MLP neurons of a small language model. Each row is named by its layer, matrix (up: input weights) and neuron, and shows model dimensions 48-239. Each number is 128 + 24 x the weight over its row's rms, rounded and kept within 0 to 255. Numbers have three digits each.
After each neuron's rows, "fires on" lists the tokens most often at its 100 highest values on Wikipedia text that the model never trained on; "fires in" lists the words (lower case) most often at its 100 highest values on Wikipedia text that the model never trained on. A number after a token or word is its count.

L2.up573:109073160156134098073201121106123180126103146107108137164134146141131139130128130095085126153101128110135100123133151118115147145130143141121108141161125137126167164141132181114126127126100126167117104130124132131138097101103104128123170099135129118161137136131112123090075114094132137166178160133117178128141150154109146170103085137130130114119140121089106157152133153110129112119113115137146163153144144143140097147115133189084142140124128121122111053153112139129130136102106078103131111121118115109137133140113117133129124120097130129140123104119173120126170139121201096147
fires on: "40" 41, "50" 32, "45" 17, "35" 5, "38" 4
fires in: "40" 18, "50" 13, "1950" 6, "500" 6, "1940" 6, "45" 5

L15.up940:160160123136147176135087118110152122146135092126166151106155123136130092136144090105109116109112091111113118139087135115109127129155139116163115104104193143113138144105144149118186113184134100112105111080110159115164130131089110139126124148088121121078130097099131113129100125200154152133128099137146098136126118144148105184123118149127121141122121113110098130144091133139155142146114139113160126131119124093139111155101085117160130102116118142112103137157168127085101112093150104135147136131108147152132179102162142098139122146172157179128100139137126109124158130124165104166
fires on: " that" 66, "ow" 18
fires in: "that" 66, "however" 15

L2.up1369:147164127066129118102145172115103125127110117138114112143103121130121144089148115098078124112097172155133166106129106098181099146142134072125166095144115116139112138138131077133109148129115134131096110136113154116124153124073127134120133150081134109136153106137138132130113144127139101119118161147180126100127135079138160121119111141151093097125124145148150145125118122114151139142147096137149143137154131117097099077133171011148134185143100141110118163162089137103113104137143126148186128113124148129128128130119124173132111110172124123119090151099103145159129127145147136099
fires on: "igh" 45, " under" 42, "ince" 11
fires in: "under" 31, "high" 22, "fighter" 5, "province" 5, "rights" 4, "understand" 4

L10.up696:112115110105100104101098117146076140122114108134096167098117106118120127132120097106111116133088122140130117065124135106116107090122128119101139120103117144112126117133111086143162130105098106120119111097126101134143081129160111103123104083112107113122126131121116132174097092129075114162132107091062123142129087138102111125135097116081090131133107168122077137145087100150090113161138088115106122112088105121119113151136061132109160096140113133184144091137153118130129101165174095107134154092121080125143156112096120126134133094144105082095099123100150149176102108133121100114
fires on: " or" 30, "any" 21, "ity" 20, "ake" 11, "ose" 6
fires in: "many" 21, "or" 16, "make" 7, "whose" 6

L2.up697:154155106106128138186104126111080169093149127120150157126136116125143119139148105136100131104103139152147139107165139111130136071137106122122105137110112115102109095117157095127136155152084102109160127132152113124087114120168153138103128139139145146113147099116166121094112094169194157123116158087164112133119146111111089114139167083136150131103092135125103110103124116114146120123108142135160132122089164113146108113149137087091135095131131136137114148129151102141142120131203110125132130142127128102156131127146110176136113150128164091064133144124165113139121111113122108172
fires on: "orn" 44, "able" 36, "ore" 20
fires in: "born" 35, "notable" 7, "moore" 7, "unable" 5, "korea" 4

L10.up1263:145150160149150151213162153139187141125125126140183106134170156147120154115151182164167147110163139147134139165119153126160117125133142128173125133174154159144151150127130154130133144175179144130142131165161146116158168144130135164159127157153167163157151152156152146123123164127141114129114165163154166140145105144146162125118171146137157119126142150117175144116141152154144144141128161146195145119151150148138138147098170144165121154171141132149167166116137120159115107132158147152135119133138172131135120154138150154129179166113167152169172132170141128147174147123112116159
fires on: "rough" 33, "ate" 21, "ons" 10, "00" 8, "ell" 8, "ig" 7
fires in: "through" 24, "date" 10, "00" 8, "throughout" 5, "seasons" 4, "original" 4

L2.up602:127093098100110132075137132122142113128141123124089121130140121138108127115133109141084147123127063118094111133084115105121131098140108106134108132113123173142105079103143136168129144109181122122088136089132142125098108087180131100118115124130119151135115124123146127152145115082091125121112131092094147144087092131111114068141109062126111095107144161129128091107121077115121147125083122091080097136105120161130147144147113134185156109147120136133122087137085133150144123116165164127109144138115138141141145129106121086134124136145120142127168127126126134106109093116028110070
fires on: " form" 37, "ific" 32, " or" 28
fires in: "or" 21, "form" 12, "formed" 11, "scientific" 5, "pacific" 5

L2.up745:071102109142133134103170135140144133140104132145120169158142120173131127145131131145060154128128100118172092124132157107123159127157109163147096124152123159129129138146127114149142116120114109130068117111144099127119097112077125142117138083154114127125130107134120145087114107085164123147130140107148155130136166176127140127115145120123138107130125125108124122157121113169119130160073160136127124148116127149141142153092143176115092085139102149136102054124091129136122140124122156134113124133088143136107153163106104155148120155065124113115149095111173156127179122127018091131
fires on: " States" 34, "ok" 24, " June" 18, "ies" 17
fires in: "states" 34, "june" 18, "species" 5, "took" 4

L2.up95:146137081080157166171164142109115068087119143127134142147139125155176147110131125114076149174112143155145131163145120148105152148097144096141131114106144126111142119101130122112103113116126144131126126146150127133116091155101117102111166125101149086111103130133132112068145143101144091199120118135174134126111156127102130151122113115137146093123144143156129124095130176155123140153104159139109119145146110122136115055136188107116096186096135125132082050161105142152158079120123115112144155142138123126121119117147129132103112068123125150095131148122162116140152162107094134113
fires on: " under" 42, "ail" 24, "cc" 15, " acc" 14
fires in: "under" 31, "railway" 10, "according" 5, "understand" 4, "accounts" 4

L2.up168:106118073086117144103126113160088106120106101117095132073143123125161136087112105123090116124123137093113141102153116125112128107110152093120108130103120062142121106111088114087129133121108140131126107099116121141094140113126113100158112116087128120125104118120126109077107099096106074134126097086096110125109137111123143136114087153109114099110123147130150089108104110132112118098107087115093113140132133101112146092097127080111093134118102166094103108131093112095109105133089128114124132105099115108113112091131110100163125081119096150098131118103111117143107117150102156070
fires on: " it" 96
fires in: "it" 96

L2.up46:144139082121124140104139133128084097108121099097153120127139112165115153119118138101116123128156102106114134134114157178121174143166124088136138128151147095133147130128102160120131131119104143123138134124142151107105117180159135114154143113134142105163114137121112113123145108049152130168126151104148157105151102090092178113114113110125095115112138137144093133132145134155129123119110143119134166152119128147147176130092133132131157133163081116148102102146201104138123166134168121143071122129126143108092158112132136136131104105084136136131087121135118138135136121170006143122
fires on: "orn" 55, "ank" 45
fires in: "born" 28, "bank" 9, "california" 8, "ranking" 6

L2.up639:151138146134151144159101101191152098132129171148111113129200145137161147127150118136115121131137131091112109135166098130152131150146127148138097116100122132054126085129117142160141122070190149126129169119130138112115128151141120129116091134158157122172088137158098149149144132151140130109159092166131175141121109109148159147156115090133118114121141127131125114115163136155120165134124164133108146152120134103109121096157135154176191134125160157136091155160147109125142083118157146143119156137136127136133145139122147108158147107119114164108134117120103123126091120205168144128
fires on: " Th" 82, " th" 18
fires in: "this" 22, "thomas" 13, "through" 7, "three" 4, "third" 4, "that" 4

L10.up169:138123120104076138102099108112132126121110074111113136100096100142109152095119134101155145132096105119125103118119110059147100114096148114122073105152134180149092116110124084112130104100132081107117095080102116146108096157106146114138122122110125122117098111145092106108090103155108075113118164105054092084106118147106127118133143089098134086095126128123100127086097119090083113119119090141112116145111082121096130133123101144118121122126097125129104104108116121116140127125116068111120115087147098122139113106119138130101135107140108123129114092105142113131116146094125093127
fires on: " at" 57, " or" 17, "ear" 13, "ust" 5
fires in: "at" 54, "or" 15, "near" 4

L10.up804:122126096101090121075105097088101116125116103096130140111127092119110109120113092115092106151088098103143105120140090138121136120098139127113098123074100116097111083123113105105089130116052099121111118102074126148105101109120104101113131105106126096118108101125114114093122113102139082143131105101092091138093120111117093113109091093091107139141116113112085105086088121115115109115126124094090138147124091125125132128149106119131139119098100168080080096118099123112106143119102109139120113114112105118115112115101090103120086098118090102107117104092111098063097110072116110124
fires on: " as" 47, "her" 25, "ife" 16, "ri" 4
fires in: "as" 43, "father" 13, "life" 13, "mother" 10

L2.up320:139066110085122134086152144124087100127166128122126110125100132133142169095142148148127148129115125078133151117138086129121106115122110105109082115150125171141133109111147122138099132133127119137087139113148152144061151156149150113093125158096101143137121120128145124146124141142148099119102120098068116123109103123104163085163074101141122100114139126117106079119138103118093115137115090106115039148134104117140098169110093077126129099097112136095089113188085130120141096100087120149182162130114132133146170134121138105151138151134110138130130098108162123151130145170085140136
fires on: " part" 46, "ican" 29, "ity" 25
fires in: "part" 20, "republican" 19, "party" 9, "mexican" 7

L10.up99:095164134118146135135111123112108131154112128101123122108143103094128124075134137098138160106109131146082119128145141106095084079142072130122120122149107105119120115104119093100136124120157119118094122138165123109098127110140113140112136102118089154103137103142112101109083110148053065085119136115123105116106125158141153099119161092121102147124130132118092112153110101126094116113095106140117098107117111108130098119092110118078138105132130089157090162118127082118112082128105111139088120094122108146109098108110127145125163128171137115137041161113138138131180125127074113115
fires on: "ome" 36, "iv" 24, "ur" 15, "ik" 12, "ach" 4
fires in: "some" 26, "festival" 20, "like" 6, "each" 4, "become" 4, "our" 4

L2.up1513:116184122151129127146128119146143145159148153117149152172147148123108128155126100107164111131133093142103145143153141120170138136146148130113196143129143126105125098118103142145146125107160184120148125139135151118119160141147122177135135138136138102149126137143164120141101128119161129181149160166165144126142154134109140148127147151130119113145144127131117173134141148151151130109104135136164181116144123123146098125209146151149194193169156155134168155136132115122141173161206155129138146139146132105140152116146122116128158129166128147138145145145117152178097157135157150156
fires on: " that" 67, "reat" 30
fires in: "that" 67, "great" 11, "treatment" 5, "creating" 4

L2.up786:157174176122145098084149109140123167119134139158149131123088144092117146132096129144117160153098157157079141120149125164131126145125139127137077142132122185099129144119165127102140137122158134166148145129116155164135123102109153134105134131104135143138129120121128155164126139223122132143137165174126191124113145116144118131096126160135102134129155147088133135150122157138091123128140139116138110131139137142128135124115119136178121096115123121080130106128142146157150073145143117137156153108167144117161126119129121128111117166142125130162217101124140117120144166157156114168
fires on: " two" 52, "eam" 25, " ad" 21
fires in: "two" 52, "team" 24, "addition" 4

L2.up202:126154088096134130165095133114131108117163109128094118143112141127142142119122091146154090107109126104094179119117116120134081126114114117082158122063120126107109068101128056132136120078146116127081119123165122141100145131119153128096083105099095138116108123118137104138111147120122100147128087121091102120078110104135116105146130079149110090114149109123126112076099114113138100125099091121125111135104155147117146108136132118139112130110116132112144122148080131117122112143137134155176192144113103141119166138129143100128101133179114119098123109098089110140104105145104142091
fires on: "ased" 56, " rem" 40, "fer" 4
fires in: "based" 27, "released" 24, "remains" 8, "remained" 5, "removed" 4

L15.up1266:165084097134120150078148171140099151137135112112128154084150109102113141151129133094127145139131152144152136127173075173139042169088111146122108091107169151082097149151161119126120138165144118178115158150144132128128144122111115108084122118119134122133150124101116121076137140148091128146107124071113112141144124111129116153135145137086085118138096179127145108074160150119113147122127131167088124081167155138106113106132139103093138132121151126096143124190127130160126124158125123135144138145138105138157109124120102156175128130095117121112120151139142112131112165163151150116
fires on: " of" 30, "est" 22, "ost" 8, "en" 6, "er" 5, "op" 5
fires in: "of" 30, "most" 8, "top" 6, "largest" 6

L2.up11:083131144185103152154166132072137158115135123149144162141142142143138131107121119128100106135135129161139087160177149140122184100117133147106122135124105160141144144129126152096125126065112133148111087155137127154144112123117120121130148119109148156112114150127122127067120125122134093178137119153165154127123123149106137141079150153121123100147124148125138149105119182115138112122137170148134166152150141133153105092141141250157089131131111153119107082119144139105118131146162142124126124153128116116100126145127099096102138088122103123146164144133136132126164134103138126122
fires on: " wh" 43, " where" 20, " season" 17, "act" 16
fires in: "where" 20, "while" 17, "season" 17, "whose" 6, "what" 5

L10.up874:122115124075125156104090146132080132154122091112101152103115097088135132121144136127111125179086118123102092098152119085099118081153160139099127128130103155173114129131147102142189138094167133116127176133106115147110125103148108112159126120086146119142122131106093122123099111136119057114125145124128141100113129150168163142115089091120126114092128168099092075110108072142088124131109129154114156146121098149125135158121104145146120114120094132094125164148103127142155115147144152114117100083128084123138098123124114160113125151132102163131119106121131131143156119095118082089
fires on: " or" 51, "os" 42
fires in: "or" 26, "moscow" 10, "los" 9, "original" 8

L2.up1198:112123089102116102065148119066100123133097091104100126133112104146093121128092121127041131114115119067133113082105101111084083123124117080136094140148143114124132081124134139106122141113100134134136108118118142116119090091129111119109113130115129081111116125126126082103076102046134118150129133099093130124124130131104108081122110103084124135097123122115103099105124101138116130119110108099137124139117095168139115102102107085100122159138115098111112098122114099120130120134112114113124113112086129104093119103122111133098117116106109110109104129108114118126134101139051127113
fires on: "ace" 62, "che" 17, " Count" 7, "son" 6, "05" 4
fires in: "place" 23, "space" 7, "country" 7, "ghostface" 5, "race" 5, "matches" 4

L2.up363:120160175187113132126100126143150126098148134105117134145126115120154123136122124069193119165156120130122151137122107108166101137124146132082214134112147113132139130130110079126140131130185135131150135152134122126144153143102118121122115136120142078135143157123134106175128149060130146142130133153166122085144122108109116136143135102150120113150139119109158163121132140090160104126137124143130144124138092126111093136179109176112154172116150113118163170115124141131120157140151122099169154150174118136148181145155141113113138150162132157110115133117079147156091137105230181138
fires on: "ilm" 27, "reat" 26, "ge" 21, "ater" 16, "ual" 7
fires in: "film" 19, "age" 10, "great" 9, "later" 6, "treatment" 5, "creating" 4

L2.up1449:133161086069105114100126104140057141132117106129133120121129097107132117110096128090090136126147134064132117094119099126097110126134117103121104123110146102121111102111110163099129146128122133123101090117119111115090130096158111112120152112115134037115133105123138111095079088115165106141125159091091133111118105114112088098145110117144122128106124129107089104085129137162137103115073086104101109113127116114114124086126154046087128179132138133118089085141128104123113144140093135117092135120135092095111102102131109125127121135110152108092137138101116122146121134119102155084
fires on: " it" 100
fires in: "it" 100

L15.up337:130147120148128167139134113105128146148126137105142114109142104146118164051113092132128116124104151111091142122129152118148128127126086145129131142109154165084121109126091135114173117138113142122078084130099122121157137132099143160124118142083133148141086136150141101125127133105133157144172138161126127092101151110160128112127146101144158140121181133133073160129125135115133116146122115095154138155101110124104097133148093166152185136106146173110131147177105161138142065145117127135145120141103102108134128157164164145151144151148133141118124149161108114094155123122139120101
fires on: " that" 89, "ar" 4
fires in: "that" 89

L15.up290:130109112101125118109158150135105112122132134107108123108112111110102115074167094096125149106140132169160085134101133132123116104125130120124100140130138138137141107135134130132182165127172091134159131181168151083130169139135160151093128146143131117141129086091121098129101130143165113129151146167104105130108116127087112067163155095087112167141111133116160138117159085112161140094147132132160100082109125112132128111098126134159165141149144102132140112179141157152151109120108150112172108181118101119144160124118157143145122122108133158138118130134120101114109159099142098081
fires on: " and" 25, "le" 14, "er" 8, "op" 7, " of" 5, "P" 5
fires in: "and" 25, "little" 9, "of" 5, "dnp" 5, "middle" 4, "vienna" 4

L2.up315:120120118099136095172114098065142066125135143118077106114111145120133127122126107122086110121091129121141150096104070109124058126090123089124131107134137119133109062116147080152120118132141127121140133127121107135110115112122135129104102147101105094101131127122117099159114160140134131104126106122109093110125124114125073091149108081100132117101121126166109070107118106115118132125121105097133088115118121090113113120138109087107122122113121121135145146141035147114139110126078134104187156111108130137153136110119146117130135143171134131099095132100138118132106134105129109136
fires on: "ased" 56, " rem" 40
fires in: "based" 27, "released" 24, "remains" 8, "remained" 5, "removed" 4

L2.up765:129144124133101088120125107080120109161163127101133124139116137131129125120124115093174107109130115088121141150108083123153101107121118118067166108131124120111144097095119096122097115111126119123083109135141102129091151083141097105112101114100091082117125145117133095123104152067127122140135104137106112105106103094088105070126119089131096097114121107134097120087130135096129106096097081116132068099129131123122111127140094183109158142126112108108171090167090138117116142126153113126136151148138122107129162114124132088120109125158138126102061120106104128139105106125142110099
fires on: "oun" 52, "ater" 45
fires in: "later" 21, "announced" 18, "young" 10, "council" 8, "water" 4

L10.up1182:151173138142164137203135118091133142128137163141158147164128133128114144142138110142143146103155144137141157158156129177128156185154152121139113144138160106104121121115133146104108105174114116159169101125151147150151117164128132128130144138163118114131119096168147097133182127125137144147162143126153127160141133123139103131129179119167154146151138145140158147161160204111160128114171153119122111168141179131143139120139163093136129162117135138113145112106161188128150168132157129164133153163127161125121130140158141110080126114149118112127185144126114127093120154153173173140
fires on: "orn" 86, "act" 5
fires in: "born" 55, "california" 13, "attorney" 4, "contract" 4

L10.up705:125150149132173160186129133112111150160124142115144133163142153107132140114153133170143135151138139117119156159162136193097144139153179152141145123149147115110161116153142143127087143173176117138136135150198143151127160152144117142155155132147104150123139137155138122138172154160136141146117131169178108147137155124148135150111168139141131154180138140150164135188139172140162106128182134114099085184148179130143137151124158112164155142115156121118138136120133155135190121147162150168137138145115153127141133162111137097160147140184126111123157163137114134121150129086156149143
fires on: "orn" 41, "ague" 26, "ball" 19, "ult" 5
fires in: "born" 41, "league" 24, "footballer" 10, "football" 9

L2.up15:150117093106117123191064114107133127167147094094155121158117144129135093133107117117172094107150115110106155132118106123113121118155119151071149126121133082117140074097117117099121107127125108119137110137127111130114147148131144145155087068125113109142103125092115102093103123059134113121121108154122107142122148179152103143122092169117083122125123088120114130109143095135142124124121107137152115139098151139134143122107156167112172162134147132136175099126153090113118173141181129164098123167102107121122100102153137157125131095139155118139086119127113131122075133143071134134
fires on: "hy" 62, "rough" 29, "olog" 4
fires in: "through" 22, "physics" 11, "philosophy" 5, "physical" 4, "trolicaphyllium" 4, "physician" 4

L2.up1157:141126120085138128109126131137103139083077117138111103083118160126116138107088127126112119135081149120115150080110116137113110147096142112147105130121121144143131130117149085111125117129095153144148100126116132107113143119100152138142113138101122091144116129121137132119102120151158117144133137133128198132126133086158135128063085174114105114100167121134135114109102144118099135126139118091128134171156141138113137124078128135134129138124114090108122128159082153123107067147142097136136129082127159135142134126145131151121119126131136147197159111108146122143131124187139104133
fires on: " all" 48, " com" 13, " had" 11, "29" 5
fires in: "all" 34, "had" 11, "come" 6

L10.up414:142085107113117111085113106133092134103135102119109109107084117131102125148103106128105125128102136047113126099075098141112149167096099139121107132085126105136115106118127137106099109080092114118160118092091127134118113101138113101111097149089128076119112124129099129155118121108153153151110078131110141089112126102123102124102079120135109102097130109097116101095098128124132128139140078088088130138134110112104162127101100133125086121103136131080098084139115096103133138127111121079124113109108096100111155088104130098110079107103106093107101099079109123117091109102157109076
fires on: "N" 53, "wn" 15, "ific" 9, "ance" 8, "ac" 6
fires in: "n" 35, "town" 12, "espn" 5, "significant" 4

L2.up436:169169112088146117078128133179088136145118150099181118124161136124141163143144134109191130135107139086119146127120169177144166172133150090179170141120128083114126145114119124138118110110129145129138126149151114113080102161160140133166145123138121134129134173120131151161140124183100118139147165115127170101123114074112126177100146100132107125104136123153110123153148190150123123092141129134129131126129132149127161090111130134147141107137121075140147099123112146163117147140137105129091129123132135137123111144123156097160088128135141165119121100145128111113136136134179142167
fires on: "orn" 97
fires in: "born" 57, "california" 13, "attorney" 4

L2.up1453:069092161157127129138193149100186165126114173127150158160110142140143111122160135161096149137137108183139110155113143124153173101128118137135163126171120170138158137138144123173117124094104116136107143153149125123157114163074148185113147128145132161113158132135130121132137147098133147136128126151217150134156133133118152074107141116141177124141136128166130132138123139130139141149110128141156140125154119114140114168139140227139104095146118140121131116122094147127125136119124143123126101174125155140135140163111131133128145149104125110142142119122145149137173134092118103150
fires on: "ok" 46, " States" 39, "enc" 15
fires in: "states" 39, "took" 9, "tokyo" 4

L2.up211:109140125100135113126097106087090114120105109131106127140138111164107106118127124126060133102120135090138118091076116099093090124137116116139072107156116123097117099131109143159103114108111123109068119099102100110103138076116091089112115118146149068120124078159147111105103136135126132118126114088068125115107127139081097099145121119117121120103139112119082114105125110144093127122104118125107108097099066108136147125093119089120148134108156106093133105119122091137133137115111125127091105124108132129087099123084136113110103118079127114140119125103112125108109104111018090086
fires on: "ace" 62, "emb" 38
fires in: "place" 23, "members" 10, "assembly" 8, "space" 7, "ghostface" 5, "race" 5

L10.up1139:152121145104134164145138156167138132145120149105138145173078122144129166129172130149107149093130146132131122130128121184100173140146166154140132127158149184104104138133137151155105112129185148149137123106174135128113131146147129122102131163131133130137122132133132130126163159170178176157131128114134120175150151114123081140117157156159121125134123145147158135113140143140136114110153157096111104180133153148124158140142134140123175123112150110135117088157135137090134139115158137110116103125122170112164135178134136110155113124153101075099195111108117128116090113119186151136
fires on: "orn" 44, "ary" 9, "ague" 9, "ory" 7, "X" 6, "anc" 6
fires in: "born" 22, "california" 13, "league" 7, "attorney" 4, "territory" 4

L2.up326:118111107046124132106164119090132115155090116115094140121127130131099121118109097135051122111078115086147109128134105114119103105102097112148115124129110099127117110119113129101116103088112117136099109108093103104119108067116110112139108114117108128120113112120105105071125136063094101109131109124114141143115146128164114138103105140098097100126122110108110149100114119110128127125101112129104095125129162105109086077104113097110117107128096136113124113090088119107107112121078109123144108105096129124107107101072117102136114086125115117136118106116126118131112112138131110112
fires on: " wh" 43, "ason" 18, "oth" 17, "eries" 10, "hip" 4
fires in: "while" 17, "both" 12, "season" 11, "series" 10, "whose" 6, "what" 5

L2.up245:082124176143110155178138137116123129122097155162086148153159133163148109113130111115065093117105137135153068167114129076117108103088134160125126117129124141119135130143119141139132128086087109118113103132089118153131110089118115124109151112114141140135105150119140129090108156101111102143140100142143172139138116157104094124120122146124143093133138087111126143085116177108172111105117148142104147131127126118106090122130099141106095153087110125129113121140054144114109128097157114104135104125104106123089140172093105112098158087091107141146117139079119105132142097117117130092
fires on: " wh" 43, " sec" 37, "ball" 20
fires in: "second" 18, "while" 17, "football" 10, "whose" 6, "what" 5

L2.up1527:123092158119137127102155099098128134088134101107052127117108141102128146139099121127103146143068124097137106099179126141105127135096138150136075168113124140101102154107131126079149121083152118156164141134103124100139085137131117117122119151109136129152127110130093115114118092128108137113149126102083100118081140116144131156084085089116109111109145105076122119107106129088089132129136102117114136139128162106125087130105091173113129084121108129121125099097135128090119094106081083119159154096139110112164147091128112105117108122096125120130158099145136110121124124113151088130
fires on: " who" 28, " wh" 22, "ood" 18, "07" 11, "38" 9, " two" 5
fires in: "who" 26, "good" 7, "while" 7, "38" 6, "07" 5, "two" 5

L2.up848:121092089079132122120122120090136118144100117101116119103121125157075137124115132108140121113104094085164095137123107137111170126111123113141160118132129089129117108106129105116122084119104118109120119118129090120086100088135123113109119100109073117110114116122109107131141154103068115110131094122093108126108160148127119134135126104092122091112131103128104105132128146122120123143120078125126079127122141106108108117081084142068112072111070121115114119142085122118097125105102103122092144126095129167106135100104137102113118099121135113152049113118139132140138123128086111135
fires on: "oun" 61, "duc" 22, "ince" 10, "ife" 7
fires in: "announced" 18, "young" 15, "council" 10, "produced" 9, "since" 8, "accounts" 6

L2.up1325:123095135140123139097168140107151149146123141085129102148171139143093140109124120103073118127128088141129158151088129157128113133129127100125121151152149147129134115149140131137132128122140125119101147125132144117147132108132135128145134138139146136168116161104155160144129151073136108141143158171125185114158124097144183087096124117085098095119126128163114156132131115096139139165105190128134139150137127158145170159133093137142165163182092127128150114134115157145142165129153168141135098121131139078104169137102146119149141116115123181181155120144119130138141129183084153098
fires on: "ank" 45, " would" 31, " Aust" 13, "ics" 11
fires in: "would" 30, "bank" 9, "ranking" 6, "physics" 4, "australia" 4, "australian" 4

L2.up1431:114148132154117183120142134177124162140146155130150142135145143143119157128140143114197121118155121109119141154171181141124188115158128147124144141116120141146126161137103142137136122091159145115119117117166142155102165162163147141165141127142132167172135143134140145159111121201110100166134162122128167139125110154125180170128176169160154110138129131103130145172144160156127109137118104137132142133157160153160136129102121197153146118162131138134122124127166120160115151153167150173091132141130126129117178164156127101140153131136144152168141123139154140154153151143121151156
fires on: "ition" 81, "oy" 19
fires in: "competition" 17, "position" 13, "addition" 12, "composition" 6, "edition" 6, "tradition" 6

L2.up1293:146192077115136175171117149177107111123138123165106110132161138114122152121129134120187101105164131137130137122195136154134214088141141124136092132120150132163115117141099175116127140089159132112122100138115149160116177114162147102127142122153121157138117156123131137119132123202117109149114114117128167165141103130118151132161135171151101117139117171152143115120122139150156099102139165117126133122139138130132155103104130097136144164131133156159134161133172125118151156148184158142137166110158126110116130149124166081168112108144150128114159146154132121128131138124201171112
fires on: "ition" 76, "fore" 22
fires in: "before" 22, "competition" 15, "position" 13, "addition" 11

L2.up660:093110119133117109076155141119127135122104096103106123129118107134111090116119121111080118113119107081150094122109110118089110108123094109104076111146146112148113106126097131113120122115096099102099092109118100102121109040140112113115126105143129111123121106120127108071087107083114093123121122101101135114125123139130111113110106118099101120107080105110124109125108107117115108138116122123110098119117122122130120125104117131094096080127106126124107101128117105121117140105098125125123079113099123109101115108078102112139119096100130103105093094108130135122152113097026121108
fires on: " States" 40, "ph" 28, "ould" 18, "ies" 13
fires in: "states" 40, "could" 9, "should" 6, "randolph" 4

L2.up1193:118146106130124108115154144086124134131134117079081116124120136137083136134120104134117100118109111094124143111121089109133093125103129057112131116154128133131144090120138097155126126124148128126145135120128130098122131077142124111119094166131094118109141123132134083165076159051140105108149119158130110103121095109152095083140125088104113098102118124140139088103099083093118115114140083115135114140148144118121104142126093131123157133134088140124130180175073131126130117120100100144190138122108140102095174108103152118119138138160124120133084112117116109139121111144108119117
fires on: "ased" 56, " again" 27, " rele" 9, "ague" 7
fires in: "released" 28, "based" 27, "against" 19, "again" 8, "league" 6

L10.up865:108119115109112115115097141099096119120110119104134093114120117134119108098131123106120127091127124116105139111096120114094093091132080107118143112121116085134123089126097126113092129089104096118069131127125113110089128107109095108083128105116106121117131107115110124105104112114076125094099072102116093087107133112129135125127102113106092128103108110098063109132125093128094110110092101132101102087112105104103083119067092134082095123114125099140142121129108097105112088112109137137111113099114141129122117096115110134122112137115122108117067122085132125128136060110090085129
fires on: "eb" 32, "ome" 26, "ik" 12, "ity" 11, "00" 11
fires in: "some" 23, "000" 11, "website" 8, "like" 8

L2.up884:177165110068140127128129140156066118157135139136186115119131110152145145145137159167127164124146150103134151065120136125123107150135121116194091124129136094168129137124132156111141131210094138110111146116119129125103144085174146135146131148139145100117125137140149151136122083180176142107131160046090128140135147102124096154134129126114132157106123167127112128139147097167124140099141140139147094130109121136144178123098154007133131151135155115138138112116137118148138146142110123125126118106126117121148094124141148177168132148140139147106128120140160118126108150160133147133
fires on: "ore" 37, "amily" 34, "ace" 29
fires in: "family" 34, "place" 11, "moore" 7, "score" 5, "korea" 5

L2.up526:107104188194139157178178158147158147156140149126111151172135146173157142165152165127179141138139121119166142166145137094144122157111141149126144125170135200150150197144135111172151120166135118136108151175131119133145131130109134158134155147130136151135171160140142149144107131143162140128145155133134122118174140149143144123153154141153159121146128132134166147138138143108149140175148127166142135146163134146137094160120118173118131177146118133116153168146111149128128157110129135110172124151146121133145155164110153160168182125128137166163138115133121151143168139140160110167
fires on: "ill" 46, " would" 31, " pe" 23
fires in: "would" 30, "people" 19, "will" 6, "village" 6, "william" 5, "hill" 4